config.yaml
head_dim: 64
positions: "rope"
bias: "none"
init_std_qkv: 0.0586
learning_rate: 0.0161
schedule: "wsd"
decay_shape: "linear"
final_lr_fraction: 0.0
batch_tokens: 65536
train_tokens: 411500000
MLP neurons of a small language model. Each row is named by its layer, matrix (gate and up: input weights) and neuron, and shows model dimensions 149-297. Each number is 128 + 24 x the weight over its row's rms, rounded and kept within 0 to 255. Numbers have three digits each. A neuron's up and down rows have the sign that makes its largest values positive.
A block is one neuron, or neurons of one layer that tend to fire together. Before each block is what it responds to, as a language model described it from the Wikipedia text at the highest values.

Description: Short vowel or vowel-led word pieces inside proper names, mostly Japanese, Finnish and other foreign names in lists and tables, like Minor-u, Sas-a-hara, Co-o-gee.
L7.gate327:122112110123124108187152128078130139111137146101080115105149134080137168142140124138125180118081145140088115175174091136121103136138117135173124103141102118138119123161156148160141124136153126088135160100176106100087111093116115097138101098097102101150146122104146147088123096104121165152103098116107147162085102137102113114110134135144128157124119154096168135113151116080155152138099097101162131141113097140155137095149139140157145135081130099153
L7.up327:127116097115108087146116100104088125137124169104076125141129131114151103101177154127124107139114134155125155147090077127131144120111141131095122116133154147081110144131185072127088127104115178112108137135120099103127132161118130105157159113120140081091114084099155145165121080107097138116080129148137129121097156138127127124135093153128092151159124128115131116122155109086163117119152077142124117124111126117165138148111101122118130118146182114149
L7.gate367:115137108147110111173124124136153109114147106137128110161113160130111110166131120134142113097142153142129135147160132116109101110112155111102141121093117127159151123188124088153154123188102131135141117148126111121094130155138124162140140117113141114111122125128098059102116125138143144107152093149189082137132137139165149134138134127121102146109140145099130117089123153131131111152122102162153120143135135110098138123133144086120134121116132109126
L7.up367:093158139159114096130165111130153103146112083117105159120133164147107124129109156095148136072156177111077150117177138112120133172113110117129159146105114126123156084141134152106096137136130135082126115159106134128134139128117128161134161107144135109140131075124113137108149177119153146156160122127125110130128108145168132127125105142167145162100088156147174084126186103135104120150156106101127108123140154072127120122137125100097114117095150141134
L7.gate771:161103059162150132142133137120152129086169115117125131095124151103115122147131162100131143135139126159112132167138094106119123148115143116119131119130127145152167092137135098094116120183072119132108200133098142128150125135093107173180156110134100132161116128119120100116144126149095168151147136144145133161139108187124127136149124125118095154107122084094165158119144115126093144121130153142118120082151132120153125120132149127128145124097124142137
L7.up771:126148105104128160140146126148117100085105164156138137135123152110123110179115138133144107160106137119170147143143134088087145148095148183105157110126118128121077147114106118081139156124182128111129127104139136144138106114094148165137131130101121153105127086151114091099107108139114111098119151114154065164130079177142155177117142122135169148126093153107145109084123143141124092146151091113067169109078147144141118138131118093122154110096119151079
L7.gate963:164122129094143073149113140141151159096113134151102122121161143114173147100076127118124135122186121135117157118134103143156105189093155115120143096096127149153124118168141143114119150190124119154095144100176154094124137177131115139106155110119144101112150086115139132134146135137123095083108119123170133076137099131126133120142168144082095162130131135159118106125150141118118125160148137107141129105154124118111107131127121130139143079134143129173
L7.up963:131148091092120138124095120143130133119133113146136090099100189101169130129105120143148123093132160127160159159128160116174121110098094139160141122110113106141148112129137155136168140145122134145109091182163129120162130141158124122122117109107158120147138129103127120124078097140098154094123139124128178119135109083106150143138062118099153175124179163144115125189113116172147126149140097109088151141132174142155111127142115122111133113113138148134

Description: Tokens ending an introductory phrase or conjunction right before a new main clause begins, e.g. the comma in "by using 86…,", "At first", "In the end", "By 1934", "but".
L8.gate952:097154098111116125147141152138106168139129158132112154167179164106129110162113098140134161146123125092131119110128118114096161151088156155126136136103149129113100120099102119166151155151129112130144113199134124108095102121116134165148143155137159161120123116152130125113122076076151173130139149140129110158123160082198114124101133105129148134123129099117147151103131130124146145118152137132086150093106119132103133112124108171116115150153114144139
L8.up952:148115141148163125165139121146131147085146139100094143120166108121167139154152130132114132165118110106098114181112137117128122154146101150131111151139148159147130118077149119142160116133124124155121154138157100109168102128082089129134143140148141099123145139132105147133182124128119114098167155119173124174114120196134132112137130134173088143167108118088146134157108145124066165119142133075138113147121132097151137097139114105171132092165122153115

Description: Short middle word pieces, often a vowel, inside rare names split into fragments, e.g. Co-o-gee, Ui-n-ta, E-o-ganacht, Jo-nath-an.
L6.gate84:078134105125112146106078154179186121106113161135120106137107055142157136119143114158156118136125094149138124085143154092137141155103178123098124120130138132083141140090138120129109137145105129169135138133196096106094116110098149142112141131157171180101144139157102133072130101158135113094116084152101116121125154168145168128156143156130132168133113164137136135136114149135124136125123134081144116142117168105129127114160100135099123103139101099134
L6.up84:105140119132186135128151158148149134144138173115138136125149130141165166164149106147133125151148097145116120127126122134164118147082139133104114149116125122154128131146118129147155105153105068158123118071156191090134121078111124093093145102113148124100125121141149090079130158115112127097147097154122135109104121185119148123141170139169084150149196122122120116153132139138164120164145101107129128093137147120130160105154085182139142104156187113152
L6.gate182:135131123093101110113114129094176121113078086184106120150132122112114141145104164153077131146091094150116141130095098171138156114070142092124142158110117102132146126160126084128122157154111122149122140201129134120148103114161136163104162079124126115116105100130153117101143143167129126129131118113066131107104157134107112156116097123117080131110147133124125138140141123101176109148149143114088126124141189156124141122160106112156105108117132147117
L6.up182:171117079103124128124136110095169123113137155133121131120163148098145140122111149160074126124129111138171150137131123107138126136163115150180130112148127136113122136132134110121173074172124147118106148147136127169119117163168133141117111101149126131159146077112127082145109100138152118109107154108148121112141125119139153155121108128111138130169145152091123119098131127087108129112101126120112161156179117110137104143106081148094122096142113131122
L6.gate196:140146119107142096126164145140107136157135122121135102107139166200120128090123149183112148117122176134120105103131099119167181120154084135121186137098108125119139130148123118131145134104093132108119139151144148080096132119137130112127102098101133126130142145125135133087128130155146170123123135113147128095188103136157149128135137143134192137133128099103120176158108116109109149078116132158138107145125102123148139140113128153155137118128136127131
L6.up196:142109109139120115123169097108131116137122127151150098142138086088111081126138136086124147151112137098129120144151132122127129123072096109091152088163117101099094135172138193174169149135096122119130147131127122113116127102105132146130139157138115092152115121141156129105117142128124162106094097109126127118196125139144107155147096113110127098161144156131112140102097129107073161084097090158134156122110133117114073133094123121157103128122148089115
L6.gate334:117165108147107184115099159088104142153133138161122152123143100182146126127151140120143174120143102116101127160153155123152093093101067129107140134092110097105124142125164110139157129149120123099182166106167111084122086084132135156137147121138119135176151147140153166118116119155126149152121102126127059134106135108134145175115113136166118106155146102101120104107144135126121125160088121125174104122160109094092143149166165073147126114105114132109
L6.up334:146157082126181120137141112158153134103130144162125131156095101123133159130108134129120129156102148142147132141103146109117144121101138124088143114163117084124134106135152101109096132096141147110105118132118170143097106124161136149102113144154104138191132106137125147119153165162122161120152137121082132125103114140115140138117113154109133136131093128121112154128145110070126150150150111153107134113124075159123100150117181135097148123120149093101
L6.gate448:096091104108078092152120119113141167100088122158085169120138125123112138118099146145101132106183103142158172135160087116110165156143099130070133131130111129122119125111110156139143100124099161114119161149097100151106161149155107128118141083148122112130128092122128107083127117111121141129125114134160131115132139091109131087117126121186103135108161136089127157106153126126116137122116112105125100146119177137121140122123132095139136169102164174148
L6.up448:121174091119155151097144127131148121137127153114151166093152104089131153152115102117142128120128160154102101150162132122078153108152122074132111142146135128143125134126136137131136161109133100152159112131138127114140119155139148148098113088096123135155138091138139162122105169113094162120129150098109133105149135131167164118080084148117117115094140100132133121106127091131093136146118098129150126141138146126117115153126167122196113102171118140145
L6.gate532:112105132110111134134107153108125168114114131149061125166117072168115136148139113173123162115135138105096089182149134108124194104125137152110099132104111114133120144099161082117117141142147147120137146145123085086077088138126181169139133139086121121138129121162121115128148132118185166115137134153098122126134107148134142144121108130088111164131149152097133112090101123133146123109134168145130134108102151109168107149132112100140128162164122105071
L6.up532:139096129134121133129096169158160155183088143141084110131084078106122123127112121124117119096124128157130134133124125120119132094141098116149073156156124132109151167101132081097130126144112139138136111165088114121089142087126163134124105191104104130129140180107179123077147110146134129099138145143137094157143174142132112141101173147095119122102129098092143120151131130157117105143144137111144123131068069132134125142155127112094110149160122089115
L6.gate563:177121099127110134127147096145129136113091095114160137095089133114154165099111135142087133075128105165070116108151133119132163140132151148119113119106136069112126138202103090136125125110136128141134131159144140130112127141083137098136148132133159133149139123155132160100126124094159106127091077136106160129148168139141117131127111126163139140132167136093141110143130163119115125106128130107109117115138141104119123142152126097139135088127186096128
L6.up563:139135078137155137158112101106135140126136085127198103124171169105166149116139113139119146055092115147099104133174141154074139145129164117122129142074127143165128108157101097081151163123118141168157128134148105110114111130128174147123120111158115169099122147135134141086109118114123116179151152129157129100141160145086107137122075156141148108142171087125134116105115138126070110148122119146122104106146138160105127169126106103147118134102168135152
L6.gate581:123116131130114132112157134113146139130150120143111111126120144134117111157105137143091093130143129114121154103132156141159142120083122126131103103117155117133125168152105152126152141138182120165106129147148118127102147090135113121134125122141164120118142142121137120134129121168157137114143122073145088128146152095156106118175129085130112176134141160118151120104166088110064111123114119127107104129149152108155149144090128154151168157115103112102
L6.up581:098114127151150132112144142107134154134126131162118104141153118095115145140117149117064148107167135108131166117132104124192156173127105192170129109147127131141151115137088141144157143104132094174122114113136103124106108101129138142103144146132145125133188121132161128093106127126124175125146147102176123184159145143143110109189114103128107145124138130150121109154140123122111110134129128100160090125164103133142131131107109157158180132137170110152
L6.gate698:125138139117119103172134133159146148145149111159115129099168127149138126105142134129146084133166125129098122136147128106110146113145119151103107133143116130147106082110100126177094113088078100116081115127126155092114113102169104125134116089127121109131176112107137138160111137166134143088129153141144115172123127110107084142145121148143108163106114075136102168123121168136124091135132157108134091083137117149121125093115086121120124136122101143125
L6.up698:133131137119151148126094105151105124087169158108093164099146135100082123118109107129093160125152140147134105168158127101125123144164147134107109158147158130158068102166123116174079125092118078098103101119160129114137090097136130112107147140107145158154165113116088150171094095117155153113123134109123170119128115149081117121143140117138129131149119140132141106142128144148114108111080134130145088120125150146138117104112107102103108131171143113101
L6.gate921:150114116164101116093111111144113100132137146140100065124159093165134160154076124142129161097069124142128131112152155104139170138143151120127101139138119122132111116136087113163141098103121143094152055102125126123158081079119119145127142147105122116105143095150146142126147142147132172125119131163177156122101118087142153132166094087086171122079119115122150145135120111145124156143092145153142080118125146143108114128087146137166115129111124121114
L6.up921:131093122124167143131079137150134145116123131140123178122212152126157159126140121087126129135148128126126146123130119119165117093094076129169096094091109077129161177084136091104115144078146101128083115113090116090100111130148137152140131131133109117115132114112095139133140098125104113157124122122085122164151151090123144166145153104121135127155145133086125137129131107104111147094182141164147095128111106127159151125101123112140163115136088130138
L6.gate964:168108105113098092101131114139156112151153162144128135104100183136160151164111112117112145110133112159133151142220112113194159111093067124130139131116107095094138141142150091146142149161143130146098177148133107134104126126128112121136134080139109158151138162167133144089135116142145176096097110149143134141121117148162145147162085149140138157137151130111158171129146122112112133131153076060145116142153103117143151102153147132157147116150118061133
L6.up964:107107131111120113131142141150124087131129123162125169160126150128113109116121095113114127106133108143090148100147125134154124149108104111148109155133083167155091182108091068143128114115101115134099133131119146099090116031172130118087163126174123153095160137126144171126131110125153124104122128145108112170130121102127160126124117110151162128118139117123154127131114106142107097099139075139153165134156126141148133152109143103136165113145137107111
L6.gate972:146121147104136110129123109188117190107194141133098083126103159218177144152109134122136089109111094118139137149141124132126115156139171131149089136138122174137125141114179126145141124097126083099137123116138138144137124130116126150145145102179156142082159140107123136124184130122103136135132116121112151095097103157112113121110143139117182129117117134104115146127157140135100136104165126136107108155138099118085141123103164042114118190159107114156
L6.up972:189136131101096196119158146100138135118148148110116136150112144145136170131142136114090121124193121109153158132113149101112127138108114152092114111150153120123136159135154133171154105164096113136110146118137107106141111084160109094102113110121131124095146091163130143081162108131074101114089149099107084173114080160086135166104127109162139131102134156159077137170147130111107093149129118124165139126138103161105151135075137105113156123162118113162
L6.gate996:128150113136143103115117117126144104157141122129120097101136155119129142123112099178123141115163136120107106151075131102099112095154123128149126084115126158139118126128172123120144113107122132097144115132139121076150148118143130100109129119134132152122126103143171122129125164155109116123140136119106085108117111079161169155151135144142104136144097106142135148133103130097128120115085115099098136075141135122157123112099132155161112112133149078160
L6.up996:145129129093137100131165100112115097143104094159152134095130167087110124136093084126126133109132157120110117162102116106101122143130142166120150152118102125118087148117076133125100121150083166165115129100088136140153151086103092158134132137118150126102195132116107159140125126145127134064109117143120172162134111153131174138104126117138113147093141147148131110112165120109118122123131107144097158125118128125157160097133086117149094175147131084165
L6.gate1078:154137110119083105130146077112119110148145114092137182139123105115118123131111079120115137126139158103130134173124114091112151068137135112135077179162062134143122173128103140094174137149152108148158125137160101123113124062163146107120107139097121160100138129151114117120137135152122123143111135154127129132150101105127140112172127122156140141113097124149116103146158155133132131076148137136129130076148135145169142130157111112129114107193086117126
L6.up1078:118135163129066118155141131109120094138118126150112099118105163120143126116170100158149134073148150099145174105114061113137142162132123132120081145112056086117133119132082146085119105125111111143139148167123156101102084107174155145140145138140112131096156139168135156133090130171137134124122101161144138115134125102105121159139155140158137148129101203093129120120157136104098114127167128128110155135147131113146144104118119154099152158131088090130
L6.gate1177:179117124119132086148100156148114154131133113106125131133087114137167097149163080144110138132103151131106143078155141182140137112155150113121112139139136150154154130124086150126112124155131148068119131137178098150085111147082127130119127095157174103115144144114166116133101137150130113167158109132159117086139116160152162099122135114117143132140115127143147126127122113072128122124119170106112140110172126139107132110108089083132154136099109144147
L6.up1177:142106092117144133138132108122116134138121108124112129117142136146133158116151124127128108109119123144150116153129130143107108152132130094151135144146135140070129098079111131130113109157122123203154138120126117151128088165137118129148142125129154149160162092121129119090161123161135133162113140130145107117163112149079140166125096161123143133109168167138136101161107133098153131090124115111105136113114165116122129148149104084100143143163113155151
L6.gate1198:134072102121103129115105115127125113145149140147104103111091093162137128108152096107124120096118124100164173091149145126109163151126164134155156116107111125117105119136109128138160121094168073087133104173105120119123077109119185155154169142157142094127130094171137150151114120101098170112145152139091157135169115139116142184150134115114120126148126109163109119159169113113120134133110104142153128131157121111149159122126145136067125144140139143102
L6.up1198:143123148118099133136124096125128137127089144096077068114110161135149121105145160120110134129150101116141128129132156119144121107121116156091142140159113137088122152115148145201107158109096120156133136117092098112110136116155136166116143107150149071126165155172152127105145110122103189113115104131121122082128098096094126133145123139154099129164164129103139113103152143135092156091129164135127102124178116123149143142123095136149149152139147103119

Description: Closing == markers of Wikipedia section headings (History, Career, Personnel), plus sentence-ending periods and commas after introductory phrases like "To this day,".
L7.gate23:118161117110116129142163139113159108135124131160116143138118164091091133148138125137131098115126085136152120112095132115076146134161165139094181119129093117084149130152130170102128123159140109142084134132157164118096143129128162112113109166127143161144141150155054120122157165115132149146137101122126145160174172139095101100160096138143128126105129122135099137098128118134129113121124152105100101100126142141118106119148129139163130098168142108118
L7.up23:132106098129102112138150100113134119096145132133092140128162104108122124133113104154133142118135080137068096105123126133075163139151131128126120135150137130088103127107090142125119141116146165162115132102163122107129179112099159117116148137123118155134113129142109143114170093117125201119110070180113116143131164147107166131112134153072123138149070123111151154139121128118143145108134145099138138113148094123166161139135116159159190113112079128115
L7.gate151:097157133145147087133120130060126103113082144174150135143110112115151135162151120146164103161131205131134126117111135100165139127158174121129101112189099117123111129130112141130118126133152113164097167137140194119153128100128082135115106107103137188181121108126159073108153084098120137121095090113135170122124136140120182137120130151144095157104147121156132147168122116173133177110157138123132089104090102130115154130137138160125125180114095163094
L7.up151:114156144124115143108106148160128101112148185136133144103164122134144128121118109118096089137113143120125079084139127130154124135118096115158120149150153156116133105112101115107140081155165145142112176103153123125150097129129126143082139138123088142124095131152155104107157138124124138140146140119143132129120035109168141117128102140172097102098082130131143112145108173155151161121137109157106146123127117102142102120154138122142119140106146114143
L7.gate641:099172135130133129103147161147156067166130137127103160089130115160118094140117099094132108165109121126123152114100124099100131146129155096101122139137111090136106151135167123136159121141093113175139158123204136140122105127121132128132115113170123114125151127154136084135147146144124142105130107138140122134161124121156121121088126116113148156142129111142119128142128122124093139178147180092092125119123170185143124148124134162140132068138169112105
L7.up641:132155164198110101157196197126090174126153127143101146148106134151160135132131106140098112159102178122117091124126100097167136139174076147138110129105158107146176149105080161122136135102138135143136122140111116113120076089114140090151151144128108152147122117139163088164148097132108131147114122111111121130128143142121097125128120111156138121164119118075127105115142115119104102142149123103109159131158117120128141131132170120095123132162131125136
L7.gate938:138110142115118073154124140179161115176131181168137097117146148146105126140119156100133141126143098143121135129111165080133088116144103121121131140128142137140093126134137151118134153145141113090081083107140151100114103092145121149114134134102134121097156154167118154155161141070171104110097117109149110164131087124157181159169138091141143129122119147143089156143117140131110113161144133148114134175140106158160173127127187195114118138105108123152
L7.up938:109157132121113155108151132100163138107165159142157095152111123154130087121126168114126100131151164136111153101153146110120084173122093134171125108168139125145168134125075140128102096096081113129128122136122161111134098091135169114139140177134177102142118175149081140128128146113136099119131146065120129154138143095145188136121158136173148118144132135119102109153125143145136128108176190121113096112125152123127131143121136121153120157096152137164

Description: Word-internal pieces right after a short capitalized first fragment, mostly names and contractions, e.g. E|z|equiel, My|s|ore, I|'|ve, Ph|.|D.
L8.gate261:133115103167155135162151125131163087116135124072124117122129161119152066129108138081077134130131093112134164108095151123130123145127121103147109140099116149162126067110116128155118155152120093109118190126115138129103103127159103124137148114111161128132126096151165087137122112167143131141125132119132139125115115125153164130123151137131120152121170123140127139155084154105121106092126097127137131142189122137131119128165130090127148176145138149097
L8.up261:124095146108172104134116117099114132127141158137161134122068139119099118148143100185125158130157151161090140135134148114094133121123117154145125130156110105141124109066124131098110167122161142135137120148157149114127134122118114090143126114105126141141159087144099126123098120074154154124142131109129109138109129115140083108125163145058164117150144111155107115157136101132115163161115145106163107174148136142123161117120145153134138131168110065133

Description: Commas and linking words that end one phrase and open a new clause with its own subject, such as "in which", ", where", "while", and commas after introductory phrases like "As a result,".
L6.gate26:134089097113155108152119151110113154147127137141129133155126153138099157140121134152120136139162112116098134107106117138077136154138140136140117106114117150143116089111087111140115113079148147090100146169170119077125141118102118109128171107145135123135142153119133155153159117133111132166152115123090145132134136137136159144148114141110144132115141166122130149124160136172094170149152071107102114147171143156105126133112157108143122130118127154125
L6.up26:125147091133153105112119151102184182136103130115151092122113124117129131100092140154170125144154104138125116115118127143128145151174123135133184133087149172116110144122136127137166156102122106142078144125137123112108164112092090109163127135105148137155136130094105125142145105114092145077124167143129100151096099153158106116147081159091117153170115148116151125131122142111117122153114109076096123081155142146105156126107109130168125136141115108126
L6.gate74:147108138138135116157187110109151162103131119135097146146139113112068106137112065141148132163173095114124138107138125091154174139094183169106089142147133171136134126104140141128128122109131124140144131155190093110109154188167140148108139139139107127096131163121066135104145131146156099114134134115108108132044179117132127134181148126091107124144136192109099112133147165112140109157166095128117156125119131136113117102121146135097141089146083148127
L6.up74:120131122124144143149153122154131097126107143147103110147114115133090138093087110148145082175143150156101179144101153108114142136144166131105136127126176162121129122109124128102181162147127143115110109108123105112097133158164159152084145147116107130122148135133095149096184146131090121102129152147150123163103110151144120115136118114117122161165106152170127111108176135187094145118132137079090173105156145184140140117125099156110136086141084146077
L6.gate155:162166106129118089147139170146086177137115107100137144170119133094151132180152139089117172109142109119146104101127111151103138144116132131126157119099112130140121132108161156120094125151138100120138158181162112100127138134102127105148131141098164144155107123101114105112084083079132098139125145164118114164121151139135127129142122119137139136148128185110112137145106090059146151158162141137156117100161113145141141151114177121131125123108164120116
L6.up155:130128146125070154145176151123112148160093107088167137117107158118144130106152107152089132149093082172128097098130126119066117106098104133104100115135113175124112137122108100118154158138119160121086118152121148159137088121110142074146138077140141144119128110128111117142122112120102123090119137153100078093109128121155159140164141094169122134089159131142125099129107165137126097148133143116158129135101134158122113141099112114139114155120137126133
L6.gate158:143140158069175125116151123135134124129126113131165125119142145147090160109133115169147110138122106124127079097096135125079097173140113154142142147119151164100156106133129179141118140112128167125123117134146116112131152127154178114129144091105120089155106149164107108099133132128110148120096158123127149129099131103162118144173129119136112176152122138148126172129113098114144151161123141102117132081136158137147146166164148127092133114170134102121
L6.up158:118122127113098143147133111083134141132143153138089127120128121105095113074140109155149120083128107119097140114099146085126123140134077163124164121144183134115147146121086139121133122106131083164101110098209221101090144122144092113094087119171113118152136118084121157152146152137152114134142111177137096132151124164136151125152139119138134160116119129103144090141139140158141124118144158103140142145108149138094147141091131138103096126097126087087
L6.gate214:107120129110134094146153146110151117121114162128169128174111162100088145129119114134120119160118130144114101121139109108129168151123106131115151159137146117134155122124106152138108148101106092068164142116125122137103105167160064111138158145140182137097096127147138115094131127118083102154129102117104137112123088153164128163136100126185154151101153121135088089139093110130090128151164112146139131170100115098154161137147123130116074120140157154116
L6.up214:140128165102161099187126124133076160115107137184159119157104134090098084116131110155120098124142122080084141126156128120176093122145132097164149135142142130144140116146167178141172122120114161115094122164137118109110115099150095093130159108156125139131154141104133131123148175132086125139142121104095115127141104169130174129126159117108149111072193172172135116122156144111099129125131128152122124108155101113138175117129136102141126131141138150100
L6.gate243:125116139097137088101145109080118117143156142123111133166140118152086120140112111170107133120128119137127140123147136107177135131153119126155097126122139109143133087097139098144090135158105136111152135153145138159096140122156160167116196115156134123143084146142106135129119190059101106106134148146135131069119109124121151065160087093117148111123115170192113081120111113124119126159157081122103152139117126165124115117154176154144086135115147102125
L6.up243:115122152159110114126136133120149168121171107130106136145136131138136125102124096099100155110134113112141180119135143173109174096139083081154111120125142105125167127128133099157106141104105075138153130159139147145099141146156112151122161191137166116134106146130090123180058124122093082114131139170149130139096135122108152185118116172144165129149147158125183112097139102109091113165127091145134165089072136125139111139137141138142123114110171176102
L6.gate523:117150127156147088134185151135125126145124111132144121108120139132105085144123171160096129123097139110095142095103094147060118143127144145145117077161092157125132136105120112123137143073166134112110136123187114144088132097074149150148115141099171127119119150151155105101151109115155111162125148158115128117085147086104130107120118130119157158125134104141130114117094094128117141133113108144103137124133135125149123133135126128125137113109143103123
L6.up523:135128077171175098101121193159114147143119094137123088096104156117168147130102110156140120109131083119125109132150074101086127148089144128133106134131084116107135100122130132129134136137137122130107170119142131116145102110118157096155071073104157145148112099140168121123145174109124142137166122153124106142098145110118128088170120146123172120128115100104134131164123114105127151126110150133109131126145141104117141131137123121125125174072077100141
L6.gate568:100092112138115113106151113140059112135146156131109116113145138139095103125137138099123079161118125115179135092130169088132137098129144144100132122135080178124115104163118132120129114140129124163121128146182106157185119161138144146128138141110163136108096113143117126089130142117145133135124122127117070131089113139113124165143114159137115086130104117156112103091179136164111128150155119135099157124150116142107133141119152140116136115119132145102
L6.up568:126175152137112125114189137096123127115144087157110125105115144132137158159108112129117111142126125149127147086133156095130080127156126137100114121110124118143132163158065114114100116167152131131080101124124149165138154121123140142116166104112179127101116179146136141089168107140158119111128107147096168108165066130143159090162087087125105137136104098107143168143136118126113122160103110082115117099156128123142127146160103147196155101121107154112
L6.gate603:097164121118105122159165096151093146153159140166133123120176114121130117163124153134131145151162121162167086110149127148119133150148130113157116159073144147149096122126182098122116142129130141139106098129147118111122066142112121118143123092094110172155141169117126138116123092132112106121123141111109140122076117163119104133110107129133156164142160112168073148095092109130136137132154127119122196118178148093124096126128144132142091121166132122105
L6.up603:165091106107146123093095158130130149105124111131128094142134099120133117171110130172118144162149108095103138136163118117133114144113147146120159124097110128159095149191151162140119111110143065151103095125136121145127154170163177141208135146100117110107114138125142121139149132087196112129138113156137126096113120144166142125140109128087145134171126135091104106066135114116104140115149162089114127127111133141122140111142141127139099155118104174122
L6.gate820:150103166152099133109142085093138113171136142126132136113153168144084111110122114134115089110112111091094154109101096164075145075132129143207131120108089138102176173111121177134096111105179129165124125169109108124114095071131145106146139123105148140128136127111120112155115145127126126139100140125136118115094132132153134115144127147104127066149160112166114123106160125126132126117127129153120150100139143136162144145093125154134151128151109121115
L6.up820:116119112125149126150102117142131111108081098108110150158092135093162102109114141098093147099169120099139143132109150141099140124125070112144084157129144162139108194093115105131111137139168151107109140154121109126081153151123136121104121104162112149147148096122098145123125111141118120111110125125126120115095060118149098142123127125136120143137129115140136157089145156155130121160149120080078123122135170130146140162127101173090099136136092120157
L6.gate918:117102114135145129147123120103167179105126149117080137190151124108131091103158124174089135121133146178109113123136087148118127135120131142107101126171134106152112133086150151148131142117126131151133114170122145120101116111139120171142112130140111097124105127114098124153127106112152146084137178132144138131142160114114120137153115124144134123149099131114150088121099152151100164154167154081129120139137124184094147152139119142117112100138122148132
L6.up918:103140107147115146140143142108124158131138101149145152153168116137097105114138126171132135168131122130077105113119160137144147102148119113134126111106133171096188095076130136132128116087115152129143147171119137132076142119157122143126093142089112124144141103076115107165151094095118166110118136132135128131135117131144080131132087135154128110172129154091156106123106115143113141127186128162152163122119162126096161166115113133126093104104131117120
L6.gate923:141113123088119117173121117095136137152148104114152109125113125120114155166118125152113117166123146090144131109114159076143171140172104120105091106066122180087093067127135105149148126080125134099135126129137147118141123124102092112131148101123132170133146183142111158117107112134160135151145134122104190117121139141119094104106090143138117111101117174111159136079143145156089137129141152131122134128150128132109147138160156145099125138127131159151
L6.up923:154094123124137124137080126083146103118076101113170144116163134101103142113134168132109151120145111149120168080071125160152083153161134162109124153140144139085145121152170147132140140133100149103118145127089132093154108126127135134130146136145158107158133106099136140128150151155127140127141103150171115131140139116137165144109100114164188126139116102110086204119107169100069187115098075142126109151148145166103153144085133133182121100124142113110
L6.gate951:092171098138164110129164138106121157171116141117119150148103124138105116124113107153100147094110115110138159125145153106106117147071100131129134130098118144108159119127159157122078153119141146169149127105110115139097123111141115128120092142125127147151144110111147083120127126113130100124118150129109105169118144127158155127133111114123105138137146110120123151096128135094131145100100109132079090101161139110137084148122088094118150115079119161103
L6.up951:105131104128150089131125120111105163138136103105109170122138129146128178126089156113098123179122156119124176127092110118157098118070160153069108126134184143100095141164118129122132146099157144119140083149105101101150141093154172150114099136109134142132135137118104099110111086101133132163123109114101117171095105166175129136128125114102068132129157120131115123112145116125166122126145115092116115105105142161143141118120160119122126100122103110129
L6.gate1046:117150105113122070132130148154111146142116135123111131125118092140171123133154159121141110156140114141123097134134141097190138123100161107118113121144153118117140171151136082124129156139164119106140148131119143124138127107109129118155112101080155135115169160164123146123155121093128102151127137081068149159136122156147128126133121126121147093134104176149125191130155143081137121136109146150137134118164137137117145124109138108169168150137087127094
L6.up1046:125069119140170122175159130129162116132090128175188142112120095118118151119162131136104123149136105151123161091127123102120157138181105114103106102148122119127129086146140128148093119131116142192118123119174124081074149133125141134167100137137139132137116167112140100174128109127131103089128140146174138136081132137172136108121140144126141143137166118132103132167138154095159124184149104096099136124112122128112124125130120138139142133120117124085
L6.gate1068:115128132103124111102168128145108173077104123145110129136140067112158144108109116153102142169124180100135116131146121083117098100151088102143145079134088139122138126148129146157108164138190135107161134119166130122096109126148092112162157121121170130088168071154144111130143121087090129121117128135097107147112124160139096151137148149136162140111112120130121142138147155114122079155151101123122135131120110146110151108147147151109114125129168111093
L6.up1068:175133117148159145131165099133115142096126140103073111136108105152137133100144157148099108133158100111132064139135123109120109157103116152159144108105136156150112135134105121110117175095191131148106137158180159104114139099179115152131103112121149146157126099115177126130113134127107123114158102150138105143118154119120090114137123157103141124166109085092146163123097144094164097151179117106136157124104165107094131096118086138131137113147153139127
L6.gate1148:193139137166106088144135108113125121152138121134082128171118122151122150127098121105211138132124178101139139161112137150136134104164092143119148116122122153121157157113149124190130101126183119121130157118133111138164121069107142156119157116131128125104110149113143122151164146115143125091121111131132132143108094142116129166148119145129137147143155131146163124106119121151120131145115146146138125121133151155125124118148139185165113113138109137139
L6.up1148:124135107139103113153123152124114100180125109131144103137138118135138109133138133136120161167140160127156102149090135150134128188102106133150080099138118157116114115123131124161080136091124131112089149139129122143152135136104153132114173132124121099097105127107124129156143135110112087126145154121124160139085094177112125095103134149124124140131151118151168139125100143146119076121164084150149153114109163085156109128159155157154146150082114145121